{
  "num_hidden_layers": 12,
  "hidden_size": 512,
  "vocab_size": 32768,
  "positions": "rope",
  "attn_scale": 0.125,
  "bias": "none",
  "init": "uniform",
  "init_std_qkv": 0.0243,
  "optimizer": "muon_variant",
  "schedule": "wsd",
  "decay_fraction": 0.836,
  "decay_shape": "linear",
  "max_seq_len": 512,
  "train_tokens": 775300000
}
MLP neurons of a small language model. Each row is named by its layer, matrix (gate and up: input weights) and neuron, and shows model dimensions 208-335. Each number is 128 + 24 x the weight over its row's rms, rounded and kept within 0 to 255. Numbers have three digits each. A neuron's up and down rows have the sign that makes its largest values positive.
After each neuron's rows, "fires on" lists the tokens most often at its 100 highest values on Wikipedia text that the model never trained on.

L9.gate1306:127158093146132127116132142092090151122145146129153146093141098118101098161134097118125135137123115120141110147115143117154151100139118112146110098131120194144138095146132091141164121158131135124109143140163107127148109097133140116142186159113140110071149127132143118173141116140088128173176121115107099150142155135120133083148137140151127153134083128171118120145113134145115152135139
L9.up1306:113140134110155096141119109084138108126155115139096113122167096154114138165140106116111136175143123134180102135128139066176094155141118111106132140159097103140167165161130121106101124122119090073142106049121093160127144106098118122102192123167127118115141164118115106114139130161100148099146126110170148120097154146095169108135137104110131142111130118144111127089184112122133119125114
fires on: " ", "0", " (", "–"

L6.gate1182:136098164106139097093139114114126104107128150100127156136124113143099107085121086146120109128127156139090111117138103053121146162086130122129151133124074132106106162143116134158131102117127114163166105158117134156118137116115082107112130138151139164129122111136133125110109126139136154126123141114115130082158131124128139097138189151178149131133142141135106114090195121141108105115109
L6.up1182:144124120125175110092096104127144166135170126122119120139127135139137154111152096123106126124137115111103133116136106094171128132156165182143131109110144101090141153119175069114179138108148129163128147135120142134122148120089140131154128111160120151137106078152127077093143163078129160083099119131090171092103115167119125116169132119125157158117134180095099149137122123109119182090124
fires on: " |", "\n", ";"

L8.gate936:130121103088141167146134116117121139131131122074119158127148111139151113131124138136114104087159108124119097106134121136168121157143157106119079133121165130131131123156110171101181126160150121179151143151104120107133124115143105143148154153158123162150127137151111090156112152099121163157150160101130088152141133188169103111107115131137141133085168088154119173111118095129149143118100
L8.up936:122114140142125141117143128191101172110122115143117148142136122148105152149112135138160163105160159121108146130175147138114129120124140166100124144124121090091120123139133110115148113057137135107132150168121161170123103107122143119134156105118116140131123134116091091134135109136132201149150131120146119153125141142126146065126070126102160089137132160158085129182117154149160137158143
fires on: " C", "1", " in", "\n", " first"

L6.gate121:069140086124105180154117088141093110164110086162128130156124090097134154159148126114095097126110156135192092139146162148153162124124104158153113103109135172143198110160101174126093107124125083113138083140147117149105137149144142135061121173121148119139132151116103111134090125098128131130172133109124113130120145134135157171101149093092131147118121140106126144158111096113144156057125
L6.up121:114105115127103167132136128128132118103109164095156136157129117154124165162163109120103130139176151119123197136139126134154115111089111118097175101098168142143150164111169108197183134114167110140128197121163105166070112110124120156142101104144164093124108124105131106169151098098130145108144112117075133127146117097094118117148138136085114068141134115148130125132137121115126098133132
fires on: " he", " she", " would", " not", " to", " will"

L5.gate1074:193101152167135150121139142131131114162152120121126086164113144139167092106140099144132098151138132160109117127157093117136132098114121148139106123129155132148114113134119121117154125128131149109134115100128121151186115113160180131098152172155113150139111104085142134125110151134105109166109105161125110123181129097120115111132152157135144119161098138115159143121138154105113093110123
L5.up1074:117100122089122106099114119101155132178122148137136159140160181157095123123122121116129130136133123135105103130162114116133108130166136090148103128174169098143140126101077158126131111101120148132163166137178116131164189177173143116127126116153162126098164093091182099078101082174160125133112106154121087087144117158131131177106136166152106134126113096134191102159123084096101130115126
fires on: "9", "0", " to", " the"

L4.gate1069:127142162143134131141115160128081131146161112107140176111113164117168115119120091124107116101106154162132130152183153118078118129171127126145139102103103146111098111107163087148103147142135144158114104120133086147140138116150169140143165154146137082098132087098170112189107150088101123125197097126121113143123147150117132150149133135118165131151089198101167122120130129143155119096146
L4.up1069:114116131137160119090149149125129125127088134167134137173096101153131139131144145164094119130097161115139112151115115094165080149093098124128120148167129099128128138141085138139140141122136122128158123106118125156123105109091089122144164139103117117180090094100131120098161127109093138117141146124112117116106088112155111102104193144132152144151116167150100152152103129126127081106065
fires on: "0", " (", "9", "1", ".", "8"

L9.gate263:114128089139115123105110121133137116138104138160132129110129147089124103116099118145144119066121116165142128095126136106131102124139049110144117112133100130143124112126066144137119133152117150139150114130161099165095128153123144165127112098112108144190154137147124080135112092123135141143140122125042090125140134116141140125139157117114130128122112141104137137139130130087079160120103
L9.up263:149100090109141122155097111119131165081149163148124166160087152165074119141112077105128124151118093153153115173108146114134130139162116118117137112154118124122114140100132095156118148100088098142146151110110119139134137134104139137140145128136145145124139103127104062164095061113117152102161129146091117116133149115133104161101151113122158073128147118167113113143126139140115142141166
fires on: " to", " did", " could", " would", " may", " does"

L6.gate1248:129084136123186081142154128094085152143126116111143163135168127143168141129141125106126132137114095121130145175091141129116134112100164151152161143147107114147155102138075125155124121114119142097170103162115135106148148136144135102133134112103138130189109150120112102139137149130157079165117108143095119123102082108163104122146084127093145105129133122147110117123143111143102156165139
L6.up1248:127131145145130162100167114146135122177194154122129127122140132125163118102115145136123131185132132136112166167108155139119048103120163149145133117135070127117119150144085116126072118150154070141088118092154156117115124126130111118091135121164169143109105144069130129126161123134136109161156138139147115111102108146140098114146111116123125145133110113153195125130112145138085092162123
fires on: " |", "\n", " \"", "History", "3"

L6.gate1160:157137146110136109105151094115110125177110101127142124124169145133126109146158099119135111125147147139102162143157096131122111146129148101121098120126146098119104153156118158129183108150123120157104111132100134160166157149111122157114137146099173082153099085143109145110168102142111128178102112132114125176139119067119149129171192150124145111102144121122087082128139140119113131106136
L6.up1160:169139133127122111074167110136131145146095118120115131149139181133132139176107111108176141166151116159162111156154084135118128144133097112141120162117132083134133112130123175145131131119114122137165098128117146157128132125089111176127110106125119117140118139115132112095127140108137147171077111100148161187129138109116139104133162141134146123162117152131117107113148121113130109122143
fires on: "1", "0", "9", " ", "2", "8"

L6.gate1141:095082150114099137095148107171112119103133144105148131149123143142117100115146147149144133075100113117144159129107143113112120098138104138124151143107101110162119112145124182136130064127132169105108099111093122130118112129124100144085136109065162146142136144170108120106150119125100137132137133145148124128146106127107114107124123117148100123165172113155152135136112119169089155063152
L6.up1141:119126090112099113105135116149145152122122126081088118079133126186150081101133145130167122144148160077098111148129133137062146123123135132117136099126124122091124112069109082083113081108145094086111112115172133188109136103105107086140140102144108129129144107132115139144147148119109137118117109108091142118099156133142112157116136109149128098127149125148164137152123093094177157149133
fires on: ".", " |", ").", "Present", ","

L6.gate726:123105123160172093158137126129142122120083165089125167128146153099146150177159131143135184151125177144132151110094123121138159117104180173111135109114092124123169112133096130128124119126150108084151115145119080140133133185182088132121170125164126155116105125130123158128094135130126128134128072113111099149127136165111102130124128135132176124074107115099112155116135093115125110121116
L6.up726:170138095137114104069124128099150102148147119181099121172120086104111134140111160107152099165161119125162112098104144103147155185147123119130125175143150143056107131146135111112110094080122145118128135129101137069162141123104113133164165111105116153166115104149124116148132152086126124181179112067110164116132117168071120147109128105151162152125130139130112106169141125103084129143124
fires on: " ", "1", "2", "0", " (", "5"

L6.gate982:129119142094138118139124142133138096130175110075067095130138134123150125170119130120180122156170147120155129111113157129123132120153118147125159147118124123097112126108159131136107189087181105171135171122141158136115104135108149102145152145128109128149145110129089160114139121143115141143111098118103199123134170121095138124177164067083139119135159121125130172133102129105093088147119
L6.up982:103086107155110129098093184112143091119089122107125129163123113115142112105096139170139166106120155130132142097123141104139104112083128141119110103125122157150098100166079086102146125093115095082119142117141123110143108158175127118140164124122095157126087146136114118130148131132149178158114131093118116120146156151086114117119086116090172086147084139113121140086131115152115085124147
fires on: " in", " a", " of", " (", " by"

L6.gate390:098101146117137103137164145122155120177117135117136089132145129131147110133081089144131183177089174162102116171117102111111122136120110125146129108134118148126131134142099112078114148142107084095100120107081104130093120106110088110146124149125154140127086118149096160127126109117136116126122083088093107123144150118112151146131109139110129159145170133135146146150124165121135193137148
L6.up390:127083093176136134140162104090129110149164109124157086137095107138124104147128143116118147131131148129104132115131127153127154147145088148106151123138118120126185150127133088145123111169111140106144141143157148119148170121097124167119137147130107126141063125063095093100138113158096132145117092105121118144133169142105122168115169129180120151098145121165100172124150152110081140163110
fires on: ",", " |", "\","

L4.gate1162:169150136182174131137146148105154117164114128140111115110108092144149113123144134143100094113153110103097109173118155114139128078126174092124152097142164137091140107114123155081171169139168145136141118135106098187107129131158114123130136126109152125123109144108106104133110105104152055151190155121147112153184161130080104109136152115124123159104164140163109125167143124145119122121113
L4.up1162:110092158132146107106119122137126123148133103118107119095077145135142080132122101107120112095152106131143129156191117118138148133099135115101144127148135107147089147142138093131095134133138170130133179096111135142108123124096152100171144138082106117177094132047119081138093074110129160115139143088115130068138136125118105105130119111163091145093139112104130116095169133138134141099105
fires on: "==", " ==", "==="

L8.gate1223:131111096135127080151081143167123157141138100114106156148136092138128145109123126134140170149132128143095101128141136122121110106126109139169115093151158093104116146128115135194163127101159085133150127155129150149126134081101145138156096141127125123093151102134112162131128125167175148147147146122128091081108153117112121143152138113166144118116172120143180143184139112140117088101098
L8.up1223:132143122125180139130122104121126150130121126112097187162148150104162155119103106129111160102061135154121097122136144136141110100122077114133122131145142118120150147109134115131149107101116157110146155133143098143126117082115144145091134131114112123119129138152098076101134100120164162143132100132107121129089164134094122098146099136145146105113163157160152159118170118081083107151166
fires on: " had", " has", " was", " have", " were"

L5.gate111:101138118108110137121140156123113119159121127155117171066140109142153124090114147124112156155113107161174166121130145119109157139134138114166121154131148113186120102121154143111147162129137111140122111065164081128090123112121147134122136131126118152117111143141136146087097099131137120112132138128141136097116126098091102122083141100145160077159104128140102103121149136110124156129098
L5.up111:157134126105104157121098122137123156147147171143160117152132185098119137141132092121149146145092125074155179120151130123155114131145132121139116139128145123107116126146129127122062105180153136114158103123135113181135128087122172143164130083134179171136141151190104145133099121153109105142126056090155122123123111147127124108151144140125124172131124130094146114125172125137116145146177
fires on: " ", "9", "0", "2", "1"

L4.gate570:137126084093129181134136157141158144095093119134094090178133121144120144147117115131110133166145127134131212137128123107120089128193147140121069166167126102114129120149104134137114136139145153121188140105134133159097150100137152123089094162117132086140096114111138095136130154110131145098129135162143134105103138162131100143112148144139156115142111136127162130157162107117170124105090
L4.up570:147092085118123089103092151179129146127131131118127106101123057120138133081118125125119137129104112149107127167095153139166145141119142106108112098141129136133139104105138128128185120096196122152125183087155167104114092163143186142115131147104142107112137103110141165114112106143124144118095156082111138123146129143134167160144124133125105129115129154087127100077113159142126110105132
fires on: "-", " -", "C", "ru", " tr"

L4.gate910:109117156122146132098124108153129126152153099124145183160098128130171101124134172132075173119108174128151124101097070159117101121119143160123106100120070080139127184170111147184082094088129159153121123139134146072139146127136090166126104124164158137094115136157105162125162157125065157164129168121143130156143145122126108094155113137173181093156128159153096151123144136121111135132156
L4.up910:107148165103113153140144139138133123122095156090129066116149141116104118121113096096130149149071122133155151106182173104167117118078126143131140099131128118123090154133119138137140115096141099150133124115074105145144148143146138139108139090124108126134107088103099138150133121131124186167147091157144161114142115178103138118112101123118128135151178088120120118122100166111158070156131
fires on: " that", " who", " which", " in", " of", "."

L9.gate274:142141125124156113140169160137118151139057171127109116120122123143146124115134126154106128188123143154113152121065140135120168142164156114151122175159149119144102139119097106089129119109145131108150109112108112132156124149131143097111156092150148110176133158142131153112119154142131122144151148095108148146126115102116073121120113107130122148080154159161105150117174139072146195135176
L9.up274:169115127140147091136120105144125138125155122196111106120111095174143134167072109129140142166078134081140143133119134150143101146133148082183148100165141122103092132142095108127101141134146121107116133149116145127166137117165121129099116107089126168132131146135144146151149108115122129112141137081146143115111093119124099129146091148095116123149142098140113114153126148155144131128147
fires on: " |", ".", "2", "1", "4", "3"

L5.gate83:164125090124032102074143130135180150145098066127124126182084086159144141139169145125122137146156132137124140105109159118122098150127122163124145120132140120169136135155117162091134099179103159141117101154160088137126156122135140076146121174144159122140148128065110100093165146116137132162141108149107117102136137145141134097156089127099146063138143094153124129100125130132132129112068
L5.up83:138142098119133170157126170151083160116210127143096150118142084111138098142123122145117145112156079125121102104114126117111157126129119107120110158151111125114128107141143128164133114119156160151106142118099156097126143181153129148151099117165110110143137112141137129147106121122121103123138090159094083157112125131169148151122157136115177109136110137108112115204162107142149099123125
fires on: " has", " had", " have"

L5.gate1149:145127140119106105106104123126187156164125149132147064152102106146108116080117119138115137136092121123152129147130114158137162113082083127128140129117101141123091138131133129130138128067148147099098131138143107124146097198136126113116123120119146093113109152128125128107148138115111094123125183081101128163087144126132132081128135137149105078148128125162096119139117105143121106100131
L5.up1149:094118107145127150125161135103146129104121127148096080132132111088143098117101104202117155147099097117096145131121170137110128128132108149134107086144121109093122117141124141159130095146150133192095104142125142133117092192143135095144147146119126114119130130156112151137127099148142148164099119155149135084087143111129143142108114139126107105101165091161081105109140099172148088101127
fires on: ")", ";", " ;", "),", ");"

L4.gate987:183151131138153125082129133112122136121154136110162149141116153134157136187124127122136120149103111133105140134139134131142082091166119119112118162088151153151110078114103159174113146119105121132147127142123184146144112139148161150162157091175160174095128114107115186153153184105128145145095145117126151170097133151121159119108136148131130122098144145137106108121152137122123108155103
L4.up987:156131091091132143122140133124131110099141137106119093122123141138159140117139128097127075155155107104122060130148138143148135152092101153089118085097100104168135131151134121086136121130089114092142129142137134145083121141052126142090157107128136109140149104090106115150144153113117135140130126081101119102092138128139166154126113124069134158100106124145154114084138104094145154094130
fires on: " ", " (", "1", " by"

L9.gate96:150098123159135111114139147121148171120106125106166115108153119121138145107115124147148104122146151122150177158124115098116129099142092125121147122159125121072161113122155131094090137107120163114123104140122094134145094160087103117122144129149080128143127136097150137077119082123107087148110117087065100198108145106092114141117107106146131097089119084094136112082154118155165133090126
L9.up96:119172122133111125106150159147132150164128148158155082167138168088111126131098132129102128172124148111164115097104142131110104123114150131103078143076113102119120119127120134118150098113120112146132054137130108171160107151160116111120125153119130116089098130127146107152145116113163106142130152101143120144148110129167135094085127126137100125105112079109119139119144100129125128137106
fires on: ".", ":", " ...", "\n", "..."

L8.gate1085:158067127086119083118121129149142109133101080130154103098101100142133104177143166156138100135117118137116150118123138126088158134118156153131160128143119098128137146130078111098154111112119106133132124111105147151158166105126111135126105168122153168187164128118106133116133105160137099118120122152108135148144119171121169139146072130079139139132120150172134191042128139116108136138144
L8.up1085:147094128107119132148157104131097116131124093140134125117125130125140080129094099145098176140118093139099157144144118059104095099118107150152119116114132127118170122104118131118097110170153118166158156125127123143139122085123103141142140129092120158126117120067070124128108151145127130150134087112117124108143138164152132086107119106116133120117124131142105165095147117134100117109143
fires on: "\n", "|", " |", " Camp", " as"

L5.gate1338:125104139168132149152145119151104108153159115156160070133102131141120127128146096214109100148057105117098122141074081138159110159154140137112144150149118147108150133122107110118123105167105127106101107104125158169148117152142126123131118114113142135111134143110099121147113135133148107150107121163093118097078134104126144123111140124152104086155142097159124092119129092144076111133105
L5.up1338:144093141146166150127111148126110103167095109145112119141100129131117085113153125178096119177091129141135133141089074144117097109124137098138154151093097123124136151138129158111119084145135138113134144140102140193131120169141120110144124157135162130122130112106131153126090137156110145118145131123146117117080151147101158096124137149151116141154120099117116114109155092144117101148148
fires on: ",", "),", ";"

L6.gate543:142143140140161193129101149151139125170103143165127135152144081125116092097107166153107132093127160148099137124141122175112106130156105150129087151139081105090147152115140119124139130134108158132121144112106115136139161114164143116138085159119144104096113119154111149141128097148127122132119155155117135099137101117099089130121131108125106107153152110149121107151175131104141107090090
L6.up543:131125130080140127115109142105168124146146123147133106160104131124078120095152082157117157121106080154113155088164154120128137142157110151174121111133155109132122174149137089093154168105164127127118107101101120090138109168078109145107114154111093145175138121089140098172120081160173127152168113107163138092105124073097126078113138111127135109108141130158119154131076116148133117150121
fires on: " which", " and", " that", " what"

L5.gate334:119094157153100138116138100125108116161115129095107108124159147142108137133126110101108156113165151135118152135101143101127149154132145151172106103117120175148140105112110139117146132118101157136135123105123110088139143157087112142138163090069107130156137104110144165069116122127151135181150100074153158164127120143107096121108159137141128124115125131155111102132165107121134120118128
L5.up334:087137139112149172120144102134142135133175135095119127073112119121118125180125115091118158155132073146120136125123150075133161143118124146085125077100139141101135108124150144153124117165157137115158102132104105125162093136086142154153149137106137147160160116110120141139113119118091146125064114156162119062129133088132131139111126127153129114164153145127131102103147079171102107181157
fires on: "0", "9", "8", "7", "5"

L5.gate169:107148151078128127152094090125138159155118156174113100136124112129160127133127164142096148166113126141154169136092152089121168137165111161159088145098104179087123108124144106163121116105126155127102077119124096128124142155113102140138142124116155129122087096143106073134094083157101137147147137162114088116107124113146096134130096131123135148151091129134131121127121135128134111121125
L5.up169:102124168163147113204127129128079113149140109108130133148124122131120123128112132180136121191120118170111147156129168103094150138110152128127165133139131180139108156126147089180092144171131106152113135100116135141104121165127121144124093099137110125153135142123133084148134109126167116124090091106127110161177122147124081132132118133121104182140109109149113124170134154161119083116108
fires on: " ", "1", "3", "2", "5", "7"

L8.gate498:119117126085164160093116150179159095129126126119124120154088152070148129137162124134085144123109163111141143126090175140132111121128139144148118109132119155123145128124143163091159130130117143145160117119131118105111121113162127135142097125143142100174159117126153152151107132145087087119156140127161084181149133165096113101094135202129126133141092162105123103160163124101163092143151
L8.up498:150142113136126099141114086117168126149114158101094149135145076121105098112144132168126096163113109131134127167119136136157129141140160154155152144127158128121132117102111102117144126152192151115106170110114098102113142150121151165130128129159089097140145177167149101135150101087110099121101140172167162149072153096103090105121161129112144129147175090120156164160099165116099091091127
fires on: " was", " Charles", " William", " George", " James"

L6.gate657:173126108167135135150133152117121126174112110134161129101101123107150135105147108158126112157143136124138115157160115092131126129192093098141083130102168149132165122132101120147107139142142135114171137137086084143162151128099143133124130167096136170115106120137120094101126132139122155130151121142116128120120113142122106125124099097120138145127120126150135106122113106121151147158110
L6.up657:145113151089132078121110117154094092096149206130088102131132111106098088132140132112112109115148182135124092120146174136129137149132104129112163136121121134118142148083111145113110141107120153109131127070138160161105099116143111128120134126100119137146103124140150096145113116140141113142139108105144141155096144149130134090149128076095157150136167123102100152141127129129142121140119
fires on: "0", ",", "5", " "

L6.gate421:141094145136112158127161144181139115103092136086113129105135128126142147152142132142144134103141151141141132101128135121100100112122181132180135101147109052124143115114144110157122157119132148160188136134106153119079106095139149116144132144140124101103159133125180083110155127138150139132141134167122108091153151143104083080118113117133085110126160168118121102064107138147085079115112
L6.up421:156110117100112150163172130139113151120103128166140127117111166057114112146157157155120120096122089108117152115074146126128126140075094147110124101104078143141144145116119127134130155112095095130178070117149136158137106105146133105127125106150093141115108111132123110138118144132121148066103124137151121063138126099124144099110149112178111122129137140154127081131125119169123119108092
fires on: " been", "as", " as", " be", " being", " was"

L4.gate908:136116148157147114136125107123128137115155082155127125138133102144118114130131098133084074138094106137108147162119104105145115124117097098152159139122144121108101166120105109159158116127138096132094101124111142115087138089109102157139127119080136147142098091100112109113108157125119121118116077175159126121120106123127136160165083133133139108157149129133139118102156130087120073105133
L4.up908:111127102118153155134130191134098119103129068116119142122185149148188106161134138130140155122158140117106107135132134094157081181140106136154124162095107110145108129116149128106135083128164147152182130120166112130102082153087150088137122130111132138116099138151140133131135100146098142082109130131129101135109111155152166115112169124110161112123111167139174113129149187113130143088184
fires on: "0", "8", "9", "6", "5", "2"

L4.gate62:113162164128081141128113112129094116151134119091148135114169108127141134147174127143155155123112179124122112168134083132106125128119107118134135124102123128135121136142125127129132135138096158160112131122142134128150127095101157153145153154119108094161115140148131138109177140132112156143183105119144100159134100128124108138076195180136137109134113088134124099143132131161103122083157
L4.up62:136144159103099120099105109118112139143112098073131119109113082123111141146153124068132101091091142132102130141123118137101123108090115119118151098109131117118143144118093151113122138128153124114173112095098129149122108087101141129162149116120165103143115114127087140063121145134137125220123143068143124099163138128138143139128176151151116095106110135126132135109119139165129075156115
fires on: "8", "7", "9"

L5.gate1300:110146117149109118134148162106126100132107143141107076128140141107205142166164137094135127147159138154117181133089197134162174115132087147155132140165147117128121086132111126102128124122160188148130126110127108136101126138101157101138162155134119143126191094148114119119121117132128137125119105149132114133129092149136132098116144081158158106134142150140141154147084100133110117086138
L5.up1300:135112093121127116149132191114150154153120118161128083149150087093180131153141126116137116142158126112103141127076147104142145123092111175096118129105116149102124110134140137121126119161146130125137159130127149142101104142116179096128124134159142114129161128114113145108111108147135133125136110097099108126130164153110106136122151135118183105158157166124156078120103118125107151107111
fires on: "-", " –", ":", " -"

L5.gate914:194145163127111095162160134077122073112142102164052125152086122126123095134111120187161108181126082117131096106106114133113114136139124123109150112086113115129136129118153160124114108134137141173134139142121137120097135104113120153113122133168132140116127168123133119142172150113125117141148114168118141079139090140154128114150107131145121169109156084149100103174115168102118122147128
L5.up914:156119166157066096122139120132106090160133114117140105121109114096117156091121145138114133121137133123146105129124122097111131144188168140141143147141104141145129099095119109131135126168107134145150138141141115153140141143141139109112128155112158125097119116185126109127164120149114158111112106131141116097114133093153116118113155150107170125136134052126145132116137156146126126166116
fires on: " in", " In", " of", "."

L4.gate122:104162149115116129139148125132160151140152128145118110109087138131158135135106121161143138102161086125149135114085152109129167169160119138136159132129145143148159101111106093137110117083171124149128128139160137111150145150155098131127117121145150130122119118136154142134105108121105090171132175149134151109127132142095110093104124059140070149155131145159130132122142129146107149109140
L4.up122:119129107157135122144117109124112129113166101116125113121131133106127138132151133118121108124145138101101123111144102128132098159103116135142142122151110152127114096125145171168126129121143190092075083096182110148190126191134115126106167085091163151127116159141123140113139130162153122161116110102100188131137142136135102143131077100166145191161090129134130126119123134137095084123133
fires on: "0", " (", " ", "3"

L5.gate1257:121129122144163115111055099102136166142122147139143095117082124151134192157134151119129093130141127146123147088137087166102094125172124141089094113125127120156141139125154132107161146153104137066134133138132119123174108117131143125167125146113148142126139121069134161160124143100141119098136115116152134103115127138154098102118134147163116118173094139065159107082155140123123131103155
L5.up1257:145108076112162097139115118120087141141144117077134156169115136147150182155107114053098119127136158151116143123121115147138139136155125112124159117087081139121159158117153115144114142095123109121149149093139150161111176102118142119147189130130100138110116087143127104123178091117150126151137107136089113116163127137119167177151083149139116154143131099136105070165102111149106125121102
fires on: " the", " United", " to", " and", " who"

L4.gate133:134161116157123119132098130109131115186106136133136136134109140118155164130110112116138129124120131143108160137120118082093109132127181109096132145124134103147126129161120153139164159132116146092070143127173108112165162133127106136122130151117157128087112124167117118154182138153114123147163088135156098138120145138154108100122131206110101130099136118134136114136129130115123154065122
L4.up133:149159147128095089082119135142124129153094132121117156159121102167138138115146105091092130101099134122187165077144087110113098177115104081091139111102136143112138128118098105136158110137123129139111103138140137127159090100080123128133140165076145099118104100127106149129122104137115179158131110102145135129168131137149168125123145164147118147116132107132122124123111170138086123079171
fires on: "9", "8"

L8.gate424:127085099109163115124148133073117108118194105118128142113114175094118099128108113127127143167144138075102163119136158130132061164132104138129136146104125180137140137153110139129106133135136114145179115169108161167104158107154136164153125144155127158112117152140163113156111102089080151149086112083117113135098118145116144164153085168148125138110141093153113129109139151132167073171115
L8.up424:111135116134136121104138133144143176144141146133127114130162130146156117123108118143102112124121168122109159137122150069113128104142130141104109087119127088126141111178151119123140141121121094164107139151185110107100118114129116075128108169131144126144110095131103120136120118112105156092079148130110162128175145080126069060140093099118113153139098160130121098165135132102129127165137
fires on: "\n"

L5.gate544:108147119086152083102137145138139152149111068104150161156129106151152162105149106126132167115146119138119122108177152113095084058123135147124072111118122103119162101136125155164121104148165172124122098100115132162090127134166148116134081130142123163117114125139125113123136153166137096159141126111122111113098119154087120078078112131097154092138154166141166126121089110134168072110093
L5.up544:142137081112144136121151076114142126130144116143105130141108107117125134118145160146161124127131128113096136139099115117148119153082127152154079108147135108159132081121147149142151146139131161148151098109091112116114143151105121129155095127110159131137158122141149122181125108145124158119151128110119069119130174124083143092147112096117178088112139123137110120138106178117123138119100
fires on: " have", " had", " A", " be", " to", " was"

L9.gate111:144111133122111107110175105175123106145101153117110123099116194161162128117161095114139141128154130149134129092114110170102100150128101143129124156132109133148132116110134146122103102130116174099133113138125133116144120101130085159111116136105116143106186110174108115066116151145077097110068177131143161136162178084148111118102099109135144146123133105141139128127138066102151113094116
L9.up111:157139071109109150104128113186145131131159160115095128131140131128146166115151146142158123137084129117092140160109135133122172107114157137151141118132144155109103139126090124148124123138093142135117122163118117122128111124096144125155165126118117159136101124089153155117114140169097135097120134132127136163090122158112115111139117141116162126102148090149104116142141111148154097142150
fires on: ",", ".", ".,", " Co", "wer"

L6.gate1118:151109141134134156126121114160138123101085129113144149148106113109094160105139117093119117104165107125153126095117124112179094156134120179169178127091128102108149129121100164166117144124103135111099166133124121167111145167118120130071119149148116136161105079134099089121128112124156113121140161139120107166113107121112106120117147150119095100138106132108131135131140097136131148123189
L6.up1118:118187131146094138146141117144140108142153091101113109201140123103136202094121161108140124090131127111117158120127143160168139109145113125140121101102133098137118145140117128133133117108125132145146103167164143147124111093127096148150123153117164162125111167122121098176097130121107112116126159144134111140152085151146087131111132128122136136149122096100165116162103142115145152140124
fires on: "\n", " s"

L9.gate244:122175149173131134122134142109150136108143079136111099119130156124166148153119121143123080139120129119141104151057141156146109125128113111141143113105122108138107107103136153123113097162130111151110128157100182143096114089140120136100121120106123147137128104140075138100108157143131123146067101122146144115077115124149140114093108122131109143165171084134132078100119118094069127136139
L9.up244:126128118124111125141159138161110131115110114134101125135129170187107095148154097108138117092100119110130145127091137179157135119142136121123153158113121095130117131134130152096141123127149127156150097121152154146135088147113140106132156162119134136115110096071163135115098146160132102156099107130174169110121129128150127114117120098153143111153137087112162115118156123103125120127130
fires on: "6", "9", "3", "7", "5", "4"

L4.gate765:193131175128140085143135135110145048122125137135065119154132038130130090153122146119125127132141142099131139107150103094101118136130089132122127131113118131139095116119131139110115155124100133154127124111138140132124153126127115137119126138105157128127129113131124113147140117117144153090133155106128115129161130092090116073115123078090086153121165113141098158135114166093152117123122
L4.up765:150121167133160086125095183131162089138105164124118073159167134142132086128101085145121070121119143116104120142169125105101148139150170112121098181124110153172133140149078093128128146099118156152145098102116156134113141130089155106117136129101112086122116160169094087165150127118154147115144129124132078102094091122106125128082146066111128081086110140160078160095155185131112103107139
fires on: "==", " for", " ==", " in", ",", " of"

L4.gate497:149100145165149096123112172093152079135073132114093155109134151117132143101148102148126100129109127142170138100119135144123138119161122062116130073119128138123108157146134136119142108118124133106139092147124096168116127166105119113115094123116140096097164098141119076124127132103126065117150160115097148124125163178107106086117139112096124111122107139168125114124098145129131145109143
L4.up497:135093147136131102126119146115144100144076126123120129166124134124141146116134108148128105125101104136154142135146164116113133143147122074132124088114148140102133169162137135134111092103146159113142108129103087141136132153081116130126094135131131085113145126153108051153124110130109126146144159112093146108137167152105111093135113110130106100132106143186108124120130134132138112121133
fires on: "==", " =="